{
  "n_layer": 9,
  "d_model": 640,
  "n_head": 10,
  "norm_eps": 1e-05,
  "qk_norm": false,
  "attn_scale": 0.125,
  "bias": "qkv",
  "tie_embeddings": true,
  "init_std_o": 0.0,
  "lr": 0.0123,
  "grad_clip": 2.0,
  "schedule": "wsd",
  "steps": 6887,
  "dataset": "wikipedia_en"
}
MLP neurons of a small language model. Each row is named by its layer, matrix (gate and up: input weights) and neuron, and shows model dimensions 432-559. Each number is 500 + 50 x the weight over its row's rms, rounded and kept within 0 to 999. Numbers have three digits each. A neuron's up and down rows have the sign that makes its largest values positive.
After each neuron's rows, "fires after" lists the tokens most often just before its 100 highest values on Wikipedia text that the model never trained on; "fires on" lists the tokens most often at its 100 highest values on Wikipedia text that the model never trained on.

L2.gate1579:520533542474502456488583511555512567505559477569437503462450548440508523503533514483539507427419500570487521496502525481525483484517516556550459466500509538448498522411558424487488471605636534554540495466496475500421556549494568559478454528467418391500525513458478454507396490512484545549476505522459583464492567534453432470446463450453553529483463504496525493516484530442471548481582
L2.up1579:485415493409493545490525439465421508462572462513379507474407518514595548517481480491544484522512491492545474530462424502608583380474484602506524498489519460540494427450527525452462461554530529527441458485555481466438509572493504524455473487425573560576527520452538501446521464471528498548568524533479372513522504474521426431426421484580442583540486440589474484521575444489495517492508
fires after: " =", " details", "ki"
fires on: "\n", ":", "mer"

L6.gate1186:498508509550585409436498470478422455507410609468435508510432501504597562484492453545490469453477599482479448406486433461560422526459513527499388532543546548478556441423557531422559571531549412545494542468505461473479533485523550490447509451541452558476512463455507487547519478509501567547425444539541473600504442476503538359492523612558573467445486457557501435433455470426590512514511
L6.up1186:485510537461485543407485461568489448470450527410519540517556437520454556483545494480458461588492531424477361493499568528484484521513553524462496534526444512512503554504590568465517500483532523450558572488548470520439466480507438403440423493394459471479524502543527483527469512464440413482520443493500441395538556503529516459403475492554489502538542456529447532482461531504495447532462
fires after: ".", "\n"
fires on: "\n", "In"

L6.gate1484:519499585455554434505501483447400454553446412500519487554560492568556461495553578553461568508474475466436471586547456551451558495529465484477449473432593517478550431535404423543471507537551565486464523456504501476416500621484496480519432484519469474537515471459538497513579471503508522568423589491533483516605495489514545512476447440470430502541530501501464521411603497447429486510588
L6.up1484:520499522469528468485475404515576496541414447509641519469504526595606430449541605529548508459491518463502476547528431452472517592460469496423407530471496604444513538511499495511457450510478602409458418482493491508470518564588508453528500495562476460614482500485569503510512529525451555547466497548469528554478417493491534478489510521469455502561455559519496517467611500464430504515630
fires after: "2", "1", "5", "8", "3", " "
fires on: ",", " January", "2", " April", "5", "4"

L2.gate936:551555487467566497515451455486530496522530514518525445521481555539452422536490495530498503541499513509560499493466523566491461456426511476544568595457523592484484539508520583438435482502470426479459531528552603530463534508411629428454516422523491460469466529447571403480505546513460538497479531541437488514485530442583456451553524455475495514395405472487416426555537636501485522443550
L2.up936:498540437477486459464463470471523500496483535451435504521466471531440544458472515469453468454454481451492536469489500474525468510469422542561527474487551503522511479461474554434476524560523500511549481476416516458466527443401461531504586533466435525453489488543585491475458550499530493530484502480455517365441493544529571455525389546527415506471601513493440552546566494490477457472456
fires after: "8", "4", "9", " |", "7"
fires on: "0", "6", "5", " ", "9", "qu"

L6.gate1232:568551588412437479526493511484502454524506597349447423533487528473556537550455498573590557493514510459565469476404558467543583442537510502447477459513452491411590473469471506490526524468469468544478543509461519417455480547531448459491444501513564501465508528510499490529585534421450491493571449499475524507477567492481429512456518482614554452506481468486468487435586412480482579499465
L6.up1232:520540519517469477582440421556465512502391495515495517522420493545447484549366498589475460521517567465492385452482527559509596447403536587488554528539509534436499454540441638486503491539527464579539525568519570392518547475393413475513449479525470525503537513430568518558486469389476465526449494515445493582415539573484484539476467505555546476442472419458495524556576423483453606417488
fires after: "2", " |", "3", "4", "1", "5"
fires on: "–", " ", "-"

L6.gate364:403476554551596520459481552530481549508563462476410415461511613575589506497508537433445516565596518472455609577458545452406485575550485475541456466522496526502531501438524532506527469465542446519469549487417499494558524546439521477491385482504436537482455452526431494482521485457464500603503444431561494501550488463591509489469493476564588498540423493486539480592501474585473529505417
L6.up364:501524535461499584429460537433510539445570472521424629473464526532560484507477560511580549510507460439471534574453511493445500616503465503497572494481548536460483592522488473500580514526452507496491460519523474459536482501487634571483515488513470502570456503506533542435502528470460512486564479478551512570441466505490585400490477473520553445565415539393533498677543478620466555482465
fires after: "\n", "gu", " activity", " Gold", " Platinum"
fires on: ";", "-", "lus", "s", "|"

L6.gate957:553499459418537467428526530475451456540559512586504542581485453478475534513430458495509379503507428509561463530495495440497420515474453415423470523551583547487595556569551544546515462502501472511422555465483390470414418448466554513512545485449464586480468499442444443455561470559427472535480459406461608446460475409415432495477505427507484556508533435509493494532425399526498544545521
L6.up957:472402533519428555448489544481563534468455443533519440484477520493508542524488467559459599393550447508471543511506485475513511439522534383487463522474491521569566520503552478541551465584577462567615505460484461533516598526435515566486546484446435544617470485439515468503580508478509459516478492425542495517515398464523556424509537493581471478492536537541566520511496490546467543528461
fires after: " |", "\n", ";"
fires on: " ", "-", "|"

L2.gate242:515546656555477389547486495551469487610487423539502485406469474468466471517558578443455430468458418474509504449493542407530428596486493531535480456486414514537593585503573476476419448517469519510439549568485569543543526494512487551498525588542514467447484453426539482480512418602565558479501474515446561514465484374482492520467537504498402505516506510502432499511462588541468502531414
L2.up242:514555541486561545426557529552594461629451472558513560467545474444425540541504544448483545500443480430524485510581539542472470511486481503475512551511404421524473436508495517559475528477595534459466465486449531488604581391449524593426427582506442509494518438487463477575556414429520543497515414491536546483472558493506516497514526443579506546566471566562452539540474559515494475523488
fires after: "6", "9", "4", "5", "8"
fires on: " |", " as"

L2.gate1127:530388500467492509473516545398497583519569483534545494437488504442400542583508470568416500487459485471456527591569560589558564527487522492494510466511455522490567494435492497475544587423511521427448498575491430484499537484465532485639501452422458480449390441536512561461445504545465456521499613414449437469506472555480540518509601467536534455578442582506461468574597512506482572483480
L2.up1127:472557559574536463492548525501590544502459510460514601403502430474537482507487505521466463530512508420484461551519422479534494512474473443486468475518516478486544546440428501541427426510472545588563555488318470544568446522510516433498476518506553455524477428525499474570505541556459579470498523592446428503494557588489529473547512479519454483471522457493464508521498444528405456507489
fires after: " Ro", "Ro", " Ra", "ro", " Go"
fires on: "ch", "t", "n", "nd"

L6.gate1582:447536532469513469488539612483460473469491526447525475501396421431479522522452515521524539505508487540458485521477527453396491423477450509481512406419471516496443481466464492489479465517659506379542552546552488419490429551476512471496474500555520569486530455433546506547548613573540523436579474488454473550494463452502502520395426449523596449440467523576475492432484489520507482507506
L6.up1582:488508486589375462457427569511520427475432506464497549481504416424515471469501550550507479567479451391457505485525457504501491544427636420486511453478560509511593524449522526499486529571572535483452552424514482639497527570538497430489460521509551528511405463447528525541532484566559493526435486534510540481551575547444510513507452525460532537603584456551521495526478474493440495461570
fires after: " ", "1", "0", " |", "9", "2"
fires on: "1", "3", "8", "6", "9", " "

L6.gate1338:551516489488478483421518546491519502562460543352575490502469558487494553396547455527517491474466564482587424497535448560518522577462497439452580457487506435490443530446513503466588484546418559499467423445406595452470539575506426524486494539460450501510552504487544443469441532499549475557386566502392515501510492497482496499544460456489527482465464433574572529533531521454655459435511
L6.up1338:545558526521458466486587526485550401525434495580487556445500507583489471533547572555399410406420558519543578461401511503454524447531499476523474506568501519486570581515450493570439394531562559479563422442529513547458557558568482493557602503560544521527531403511486394482484442443508536503465469509489539546496457462466469497618491514451557500412440552504470469521480477538634544476512
fires after: ",", ":", "0", "′", "1", "°"
fires on: "0", "4", "5", "3", "2"

L2.gate610:511502478552422465500533482510464503539455528546565563593537473574461498458485550413497524515477490516481437442559456461433507443433463448576513489485511464551498427533397598485488456482512517469462524486499596427468502449443444470502449548353499576405510472478564476605434476556479544502494505488421449506457494508554387448479474464552590453579467463421443511499502604572428552485483
L2.up610:465442551507528487485492503500453550540579430535517564509611509521468503559463565472496558462453525389447485510472504506489484483472473473536472530517510420475498435510479470416502508442482457478473455427536496441547516486513393452458520480473492512511563471502539497468537508531579469499480483498479404477453436538531490405481414548526446487534464482499494475459499546543459461513489
fires after: "7", "9", "0", "8", "5", "3"
fires on: "."

L6.gate1178:489473538497455523505434498573459514496521516569539424584499621488465596586524514535434492542498542504512495511549560608516460461496511529481442554531530536526558552493546370429487544443569453521543562460573518516531478563580502517426582528577552538521516523474525433494548506466575416433475641543474512471527541510540493567483546526450423507501482444519514541479465515379593527540506
L6.up1178:500530487490527467498483440507401539541561570454562523588437520410590512619433508565517478531450545529544536586549492562485463510378506405557517507517465462486478468481552460413411514475571508496469524549496504484518482573499364457407563532456492515496499432513497456420422537469512406380496541547596559425544536523556391573503532367601588424536452529562504458491491440443502488525519
fires after: ",", ":", "0", "5", "1", "."
fires on: "0", ":", "3", "2"

L2.gate51:393454597474558508458473501393420482419621495589468481558478493463514534507417543538459478473442424552643490503533523563530549589481522610597501458518525531503460522534567489470483476421510525509449521454480536479562473499456494535424505505469515456514504498503459442534494534432520541446535501395546470529432354520487472545508558492519401527478570481534456444481479530482475505426513
L2.up51:553492570484419476494514483506443595570509474496506492483475502510537477428473459524496471563526464472547462493538478549579509512460471482395555540407517439435546504476446586492530489514533568532563588434609527419456423444575504536525477579538467534690560458470562574626568482509474562499365548533502517503432468497485469525491426536487518549443458562533465462562442548478551571448538
fires after: "9", " Gro", "5", "8", "0", " Can"
fires on: "9", "en", "7", "w", "2", "cer"

L2.gate1550:552583423559451495521496524507478458555517322503561565530522538502352483455504448552502518465497491511548555438498513474448521454471549568522527461463443550485497494496467471424470472596498518479470464560504479626504420472586540477484414484468501494457431503447420434568460582470552513464489566513406446460564450560265647508386517478557382541561459544525486484484560496548477497482581
L2.up1550:526395522468502482596484555503518490467499540526459448489440553515489457459482525430466483416563491492463495495478442541570466523489465514557476559535475559431471477518514458514476494547497501546528515471498523393556527441518438464449513457466466438472459457508489556447448515496467489509529563386469552444551605498567547541440479501493513535501485575409488478452409492526540539466545
fires after: "0", "5", "9", "7", "3", "1"
fires on: ",", " March", " July"

L6.gate827:532522476466464588504506471446507515473512466535508561487558520503485591482436436529481527412527568396497547542508482499506470557533530506420584419575501516492461531468553570440543493435430566483542518509467478544564534532506493480487427496454460442587559621463541481571506515501524561476588486505593434537462544492488434476569533515411476548459438409460466441412469491485522505339510
L6.up827:533587457491527491558485542466559429545412411481488540514538592481502479489471511475464504412523585461523513496487554489535484461551475456538500534482511452447453508407441484547546599506564554530449542536541492589489425433476478461490563518534549528450447514506479482448468475490471466474533504436486507547570507426491515557586471518478439492453488500440458488476566485452607499488458
fires after: " |", " ", "–", "0", "9"
fires on: " ", "2", "1", "9", "0", "6"

L2.gate512:574508473437510349496481466656490576449452442510557580456532448487540448520447540564514585523514561629455519444506505493460437527557553489512490553495428488491442446478549502494407511427481473512450481568478487431549478552441494442425498512534559471483469475464537517516521447532427457451508612559531434452510547460484538548547429482448497546535479478463549521551541464427442432530510
L2.up512:471492474501512434584425524495485454486421553556465476557432411495457504510545448523560464481624562477507493521555531525527501515462478525482459543467461480437516405502496527418483527574372448460487561613558507454528455433522563527445561417410517523536445424530487491452509417443540495510489357459494479479518490489472494623526444544496455552479492462446441454413503504585516457557478
fires after: "2", "0", "4"
fires on: "0", "–", "mer"

L6.gate61:483456540462461604473448440474581467556548571484453536515589447501448559433575500488500589501477472523555572484499502501469481561486585408507549484459467482561433481477538496503550543465526484423512448513446478511516473529551506607505526574556531582488510567557527545508521481534474536578508592524431441450523567511490467521486474569509564548547450560450491536475588540468556417544512
L6.up61:554567610474464539460540532484519570540580522518468488546470400540428476485555486506516452554509555510584579427407453414558483493473530495493495528457449371495541529406561593554547626499538508425407455524586493531549448571488489571503503524557490499464434557540559461518464465462520507573427493565472482457478425507421531525531522527481574501559428528496573416589610515445463541493462
fires after: " |", " No", "L", " a"
fires on: ".", " ", " number", " Number", "0"

L6.gate1712:526580483512541450538522571481477471489473555574458437477483482536485492450438521468353519436540524534441507490481496432448471454467508479513447504502434459508434498534564474513507509486565470533480504505557478546546460445549566454514433551539542560565490481472531444408507390506462583465547507558426593474492543496541532550542524506504374452529378470493570431511524569456429507497476
L6.up1712:462453402607507467560497547538526424546461530584486399491488484509499528513513530483479458505562449555452539565539495354479496428405474470520476527520460507530495589523480453408421469451548321544436518512545409456527561518565432446517495488543392606513469528497497456472543573519504553490501506509487518483567541460558564490470573633491538520420463386489490434584548533440481432540523
fires after: "1", " ", "9", "5", "|"
fires on: "9", "2", "1", ".", "3"

L6.gate290:503505430530457475535459474524443488515518475576465633424448556568431436537539526517407565490496478503578499577516606440527541383466577530484529463440502459498583440547552565549472577529505363486460539472531413551406554546418378462470414558467463443478489543511487599559499557539510495551450442479549478566472471540426460410463497563397499507482421509456503569565439507524531502466494
L6.up290:573543390491419627504469540452512506488538430520532532552480476511569482545520491569459460520556578560474484465553509407507457462495534541574508435549509509541488492501487552524551520507511519543525543497440571532449493504471561479508539540589586494527414506442524421470429434493469462481546489499538534523539443542526520486574496517618470493504473479506561500573483550517489465492503
fires after: " |", " was", ";"
fires on: " ", " $", " ("

L6.gate1113:449459506501483502519444497493371528609487532486456529401481530428550524476450422557416494477467447553497480546590546527487484587392513481493529538550543580517477496506470503427460585530577438527493531490487454456507572523446493521473463574503527518453500466545422460492534496507483634510538490534465505536483468474593542478484474593556524375461461539495421433451410520519565473536456
L6.up1113:493406508489572560463569602518496425474479513526428490540464485455496484476508557457543532506482547481507517539533475549511439476494482598503505433501481536564492553524493484467496499404461567488437464603568525577561514535465549521570486431515508466492546510451453472451457442533452557487413497526504501478494475536431481434523483490462418489515509525520562429552501511543487528477491
fires after: ",", "7", "0", "4", "8"
fires on: "8", ".", "2", "1", "5", "4"

L2.gate145:503491478545397531488566464456508556500475497523516492530468500535595508495503509504447492531478562417413526589501509472487473373493492436434503506543481502509474475516477550436503426589485498557406513503550546494416386536460607529507565533552462555585443478427547578555460457536559483493441517439545472421521450592544489534459497566454456560535417540540463462486544433528529513351484
L2.up145:610485455590373524449521554529511516493439500491475516479423499368590537513460523448502497527504569549467508591512397453491432504532536530467495494526519536557415495504417546546551482463489456467483560438477585561391477540436505521584435544556573468496475467499474546514538453518568453503427482488469505473490504474480532567521441575471559513547516497581560428625558573536504518429428
fires after: "5", "6", "3", "2", "9", "4"
fires on: "'", " January", " February", " November", " July", " October"

L6.gate267:461567482447450502519500479512447533473506479533408451510431455509443440531389415524488401518400518458421484592508511476504509490545496469462512395540523540352480527585497516580533451438473482466425482445471415527460495605503552531453429543461396469483513491471422528417582424541487491528549482442413531506494545531567516642508536419456485506530483504497526464528538418516567510590582
L6.up267:444516511439414529457489512514380477428443484577471503604504482554523554561424492527416457458410432477435432468562401584544634498400494480541426506470495522502516479510580526496469438449536427520450503534462446609474533495390431403492477555484543560484574469369481520472474479487496394586416520444488512513439510561556548553491448461469554479450577474446520475515505510425502551502511
fires after: " |", " ", " —", ";"
fires on: " ", " N", "0", "N", " −"

L2.gate110:505565461464476504505451510475538464576533514553599404466436639523547499388496488482480580449501485376491505450517454496431520517600589442480538521593471477562575456521511728539529530525483494391517410514510494506459548426451437474438474512533516472516465465415562569532484565354523453419504477407503583555448523476517572500436478401533595557443553505557490520485505551473547492492541
L2.up110:423469489549521550464431456502550475504618515579451449511527495564591560494460491482467547502457526380474494446481477544516514462482552441523619527564512436464570451530464455543497542560489503458499449606569542533436610452548566453498542475479560561510366468545511496569459516474485509485514531542484540373543520500501575499487525568482493532529454600536494501566397565506498569546504
fires after: "9", "1", "4", "7", "8", "3"
fires on: ".", "ave", "ple"

L6.gate1062:426494512393538539522406442459532530416577467425512506522458444561566529620388585494569541506403572563571545573500469496472556511408441556500479457552424549412567530427471552633536442533518557467458472518537478466513488542597517521496527585556553487520453542479462498485548580381439543574528482561563497507496451546533454554411498462516426551483357508432560336535518594548615544472457
L6.up1062:409472440441461476589608538521470523429466480524518589447449457476478492507429539571464523522463508467510438579541485489553535447431437483513552504475577483562456500528435419509449535439536541576510534426562404456448559547525536483534463452499527503385485535531446394522492450522567569536501456536477483472459533597564445405415483583587415562505497490505514421510527524575473521540504
fires after: ",", "7", "1", "5"
fires on: ".", "5", "4", "2"

L2.gate1269:483491629457444466557524479554530579562527505535521491404441446484506515427527667485418489482462519507513495541508489450491435555495590466460519511554506459507484525418484447551483523434447470497553487450506499495425461592524474519617466530494472560529493572510501536531482540533484497485450439468449505582430477455512524599577396470455476513417508519467458496401553480490521467624500
L2.up1269:412452498524471482405500559504560525531591628584466546332421548481559495458483534523472546489485583449447465520590422489485455504531542461472423504549456428573434502506528484462608597458485522469493584495525478483519478515492576514548522520450553471572532529423397588459395496525457458435454509523435516519348559529479541564546514504558565475500522556487476549532469546431476449528481
fires after: ".", "9", "4", "7"
fires on: "5"

L2.gate643:587510505628563466498482570526458452455476602494499548413530583484545459446418472514453526470514527529596536484473609433487482420458431566534446517504511481572471484456500464560555531458433490489434516456520526478572463412423512464563494451457534432443529490420506517456551487425503528471505511546509584540490537544587457500498462476592561493466558404519492516573504491571477462508444
L2.up643:480529431591551440486489478588586571511486475531612541514431543573531460523504540537408565501545507528515514453444519571521504458444503611514512472445530428508530484490488430421509476510493555374485456517453519515499570505433597498531535453450515443440624372432474526478548508418437475558393531590512496543405557584441474562447547431477519561554494474538457548510532485593465501534450
fires after: "\n", "|---|", "|", " (", "|---|---|"
fires on: "---|---|---|---|", "V", "|---|---|", "|---|---|---|", " out"

L2.gate370:501524504460498542494523497506504582498483509597540416499490583501505458484480434460496571603555502451534466491615527567488596418500618448504428426475530557448508483505550552462495482584482521462469487540459454492588535481437450512426476511527548477475525471588553540514526471488481614504509461388478487564551513534539545523516432468436493538532537531519516611489453511437580471443486
L2.up370:489533529428515488508404450526498542530556548547509448508441488525569451514504402446546532490630530452534445575540449564429628423485504492467445502504504532427568430571507491502473465556558511553508519511489511558545595516497460570457372515535572470427448506542528491468510422553507575508553408473437532468497377477593636466505541537472511498503493528486476583498427620491508459465432
fires after: "0", "2", "9", "4", "3", "5"
fires on: " |"

L2.gate891:536538338503535505530455490529455622442461499492570603498462490542526555444526509536478493447601469412523542531514446430442543500541472441575484475515415500451566483478471513414461497526483476497481406530562409524487426486443428580555441532526517580590447518462472394473438451533498536532445477486449416451428517472450381536493430524494560554515467471525564553554484446460442455554532
L2.up891:439506403417448467569462491464596541486459421408528454503513423535411590439431453510500636482562411476441529548538613522412523460536496529542475438568526464516636578527551453418547428436492484461588544555430423546552522590389489570505470551521544511467537523506446478493501563542498520431546495494448427519521498537501417509516514510418502432535538506499559519458557529529444460514424
fires after: "\n", "|"
fires on: "-", " ", "ra"

L6.gate804:472437501478525519462514545558571617513532532512522480547484592541549482574489443464533527416556535408464495453511434535508502498471520479577477576596492453481484475580508534545481484481497572544541513544568541555458608519476461455500517527471472417461571500492501517492562455529505504538515387550492490597522472540470549485477475513500454533496495474407527645512461442488430479472468
L6.up804:499352524440504481558532519421529439474477481465552384431475401465440471605538520439521485498511542509479502502493501503464481501489502565567505477476495568487541442538510511446463573524410505438510449465411475533505531531517505548429478505563492401561506509538500527490482520522524447528429488469581574541594519517498562497464443462576523452574427452576550462499455545574525461563485
fires after: " ", "1", "\n", " Ref"
fires on: "6", "7", "4", "0", "8"

L2.gate1215:449561539548564489467543511560530562495471466460443474516512480511497478524598432495459436474416528407511493477523426527558553483561484425533463621508499600523438475434569411481498524509512483481413440476498373448549456496479503431490553547625518490556465480488522572539438402548474475492553414541512570541570595439561491538464565446565480436502498547454466491507522556439581562456509
L2.up1215:547479561514594448453469523566549559502499533486488522533386547508524518523528485468466483542379520510523489507563474499528532553578529513532568491574531505512502575504565558468522492478433476475427407509492459545510446506495427473461527469535575439597577491453484596610478450554539404500434453409493546535419574473481525442450602528607501466434531457476497527477421502461568633451437
fires after: " |", "."
fires on: "\n"

L2.gate991:498590512454464487479463428440452598465557468495622483415468549481552452457505471506379511465471486428524500468467536464595579441592404527512477467461530518527478543533404401493522528606464582505459534545550470374466493417425484565568499415402454519449485509489465551539448463579527517499492518476461521546569575503443506552496556510443498562443477453535458454452541540505459514512507
L2.up991:460538526535562529530511569499536473484496473525508449605467483522466592410484593540565523573481477488578525491502450524484490465538511495535508453475498530502557436449436529469466489567505504434471508522551512539538532397556534390518502462479412570554408508451485413615446536497516427425425511595473439499548500500457498442474492543583547488514514517488499516493533577441493582472469
fires after: "\n", "9", " ="
fires on: "-", "\n", ":", "7"

L6.gate1546:450491489477517473423450445494460515404556468511556505519450485553489454508515581531488494508514524539459473533553484502486536568580561458412508486450486487460544475482434429577556517520460561454448501551545518500456543519440470559443514443520493522559503564474486476453472423538495521499565527477455558551467391452529443586435603549486533440505525535505523388484517597424537499549452
L6.up1546:531512466546496459550559551492488496383527572421584526601493425486479491557477475497468534424581431536480625506520577485536488483432488515445543537532533466511478430530529497468527466448578536522497514567509440529482485472525497535521515540527415522537567494486455496373552524552521534492527473478437508547512460479476471454563511532551520554458468470472519475488491514415538494538482
fires after: " |", " "
fires on: " ", ".", " $", " −"

L6.gate530:521459515480483457469404500564577491567496554501520467497486495483494483427446447566575490453542454521363579556474408574479431501425539479440525411563454509408429406427544580528479458459507492389503446476480490506496527628484491497439440593384530464435487647467495477479526440424528467470480563480460510515458486495491525474507442433447479528507522480574518497499532537438478451508494
L6.up530:565448492541491538459486432528486549443506532499511547443479432575473528490526439469458537546424450485536470542462479525568467487457604548553528525539477492506418553461542484483466512422465506470516488499531446542514540632504475522467494585437539470441389485503573522531398496476418513449553477592523505384506569458523395444513477449538527605586437613568531542534523449517524500475483
fires after: " a", " ", " −", " $", " A"
fires on: " ", "0", "2", "1", "3", "gg"

L6.gate1006:486586462507452513556527592551479454581538493536420529462501510457475544515493485464506515529519476478597416506428434569636514463614571580575449432478516475460488513455462548423428465543549581558548522523477426568505377438445460481409516496425552490402575585559472548486463427464425525535490428506562508468527406484543451449530497526455505457558507489558459476496545581503471465533478
L6.up1006:474464469516481541516417471518538436555513460544485483579562547548560488509448567565518419524460433521534527537458553585465492478536463567625473450456531555425487502556418513595509484537430490473591558499471510527523533511426487362466432533467398502566613509545557492476562513498513465483512517467546473492379578537506487551400456536542428468552414480542469540486456509536520574540520
fires after: " ", "2", "3", "1"
fires on: "5", "3", "4", " |", "6", " against"

L2.gate879:509463541429519555531504556513452493455504419547506461435501449545480500576448651514483452579522524433459536402512455470473386452469525471459489406593498536529559517468518552444491470487576542482504508518609576454517469600543480457505465487501479504435603574532437506450464486583516470489483560475504493504524470558469365489427555514437497599575471440482606416423598476521582524536470
L2.up879:556458573506445544527462434485515477468528555561522506425504476450500406496555504558532538575512536372584558481471503545447473492415545532568454436549519620526492526569501511432482554482486551515529572498575536468491509501499531434492508483427566494377565457415500531428534442490529418554443682540465532483416537537507389512375481506484637553568432523492499477493580439407562605503375
fires after: "2", "1", "3", "6", "5", "4"
fires on: ":", ".", " (−"

L2.gate1645:515511434494619517485513399470516467491508456520516498518579490445476506543513482547466616470556515542479518605562517458551550570486494442550485412484500437531409504546431504486457359522435468502393529437456431538481445529534567442508513519466528493572436474468470448519560441510553522562575521535499492447512575468531501573491497475596433549470542395494520535512613553510472536425503
L2.up1645:468516462407522474483504419433472572485547486559549437512491464578422498465474543432503547526455487504544503541483484520560490582592443634472442530523523570585482494402477521474411417566519435522601532454455430475560500486574451443491476415426397499553468402524508455497528542422472598417528486415531454541534492488524544549437475509541535514486455506470547506553509484606539387481483
fires after: "1", "2"
fires on: "9", "8", "0", "6", "7"

L2.gate358:559536443507502450548501451554521386528461447462533493448470480423621539548549544504522380527503563458471509520560477523446439499489458542422448520563462479572435440579514515569476521484479549457483572450365445465459558521514490405572464488470409546496591544502453608512528459527474486528504505380506481484515504521454516486527496423513411575528481544433497499514505583497498567484485
L2.up358:493581519537595491461562548494480573520483547509463466484576515489604521479531498512475470524518550440467509515613477499469475503534493546490466540552545411502476496586578490399493492503529550413576481495425435519518537472496450424608476450545344473492499589480568513474575443497572600460550550471528524424535487447441532442484502503473510613500520585433461526461481476442487437497578
fires after: "1", " "
fires on: "9", "8", "6", "7", "5", "1"

L2.gate510:476516490477555397511487468517498401557430598502509541576571587510461473577504515549499479409445545502435508551587555529528534449547470533590561491499394552608549456407440489497568603583567524472449487588527415542503487459527518541507570535501475401516428456529523512493508546604433482542515487520448476460480603445474499498435463440492424515510542471549564495509518447493522500457460
L2.up510:440498418496462420485534550441535462458505549510501531467507475458462549401456445631540485517437509526477501525535540443568616462555488503485551543497501515478482482402537469537439540571601456471470618421480532525508504509472472600502594490513528426554453555466556529504447521571342486565506481494446522485490529415498547564472526447502481424611491520486575460443444489533467461542461
fires after: "0", "3", "-", " U"
fires on: "1"

L2.gate82:581571421558533555426423508455604495494574511513450509445430510463434583432423495570510482452568493536594428516477512470438543468496476565535483507591546538514437449555537427470468412479553515516529490513555515536492583455502598492555532575415489492418529441423413561536493528391486525410436469561546441480475479471444564477425478504470458494519437456517461575520491464555417552430536
L2.up82:494515489465462407523414588473479492472494555575507521541606404469463444423502451515523430482491507471529491549458461581523530417547515503489447513481520432475449451447607450539511485468570477566451462494505478399552539489545462482410490530522472525514407529553508556506504456517463467520503451442552561511490501417494493443507582359576434462438520488535529555503552542491484429519459
fires after: "1", " ", "9", " |"
fires on: "0", "1", "n", " "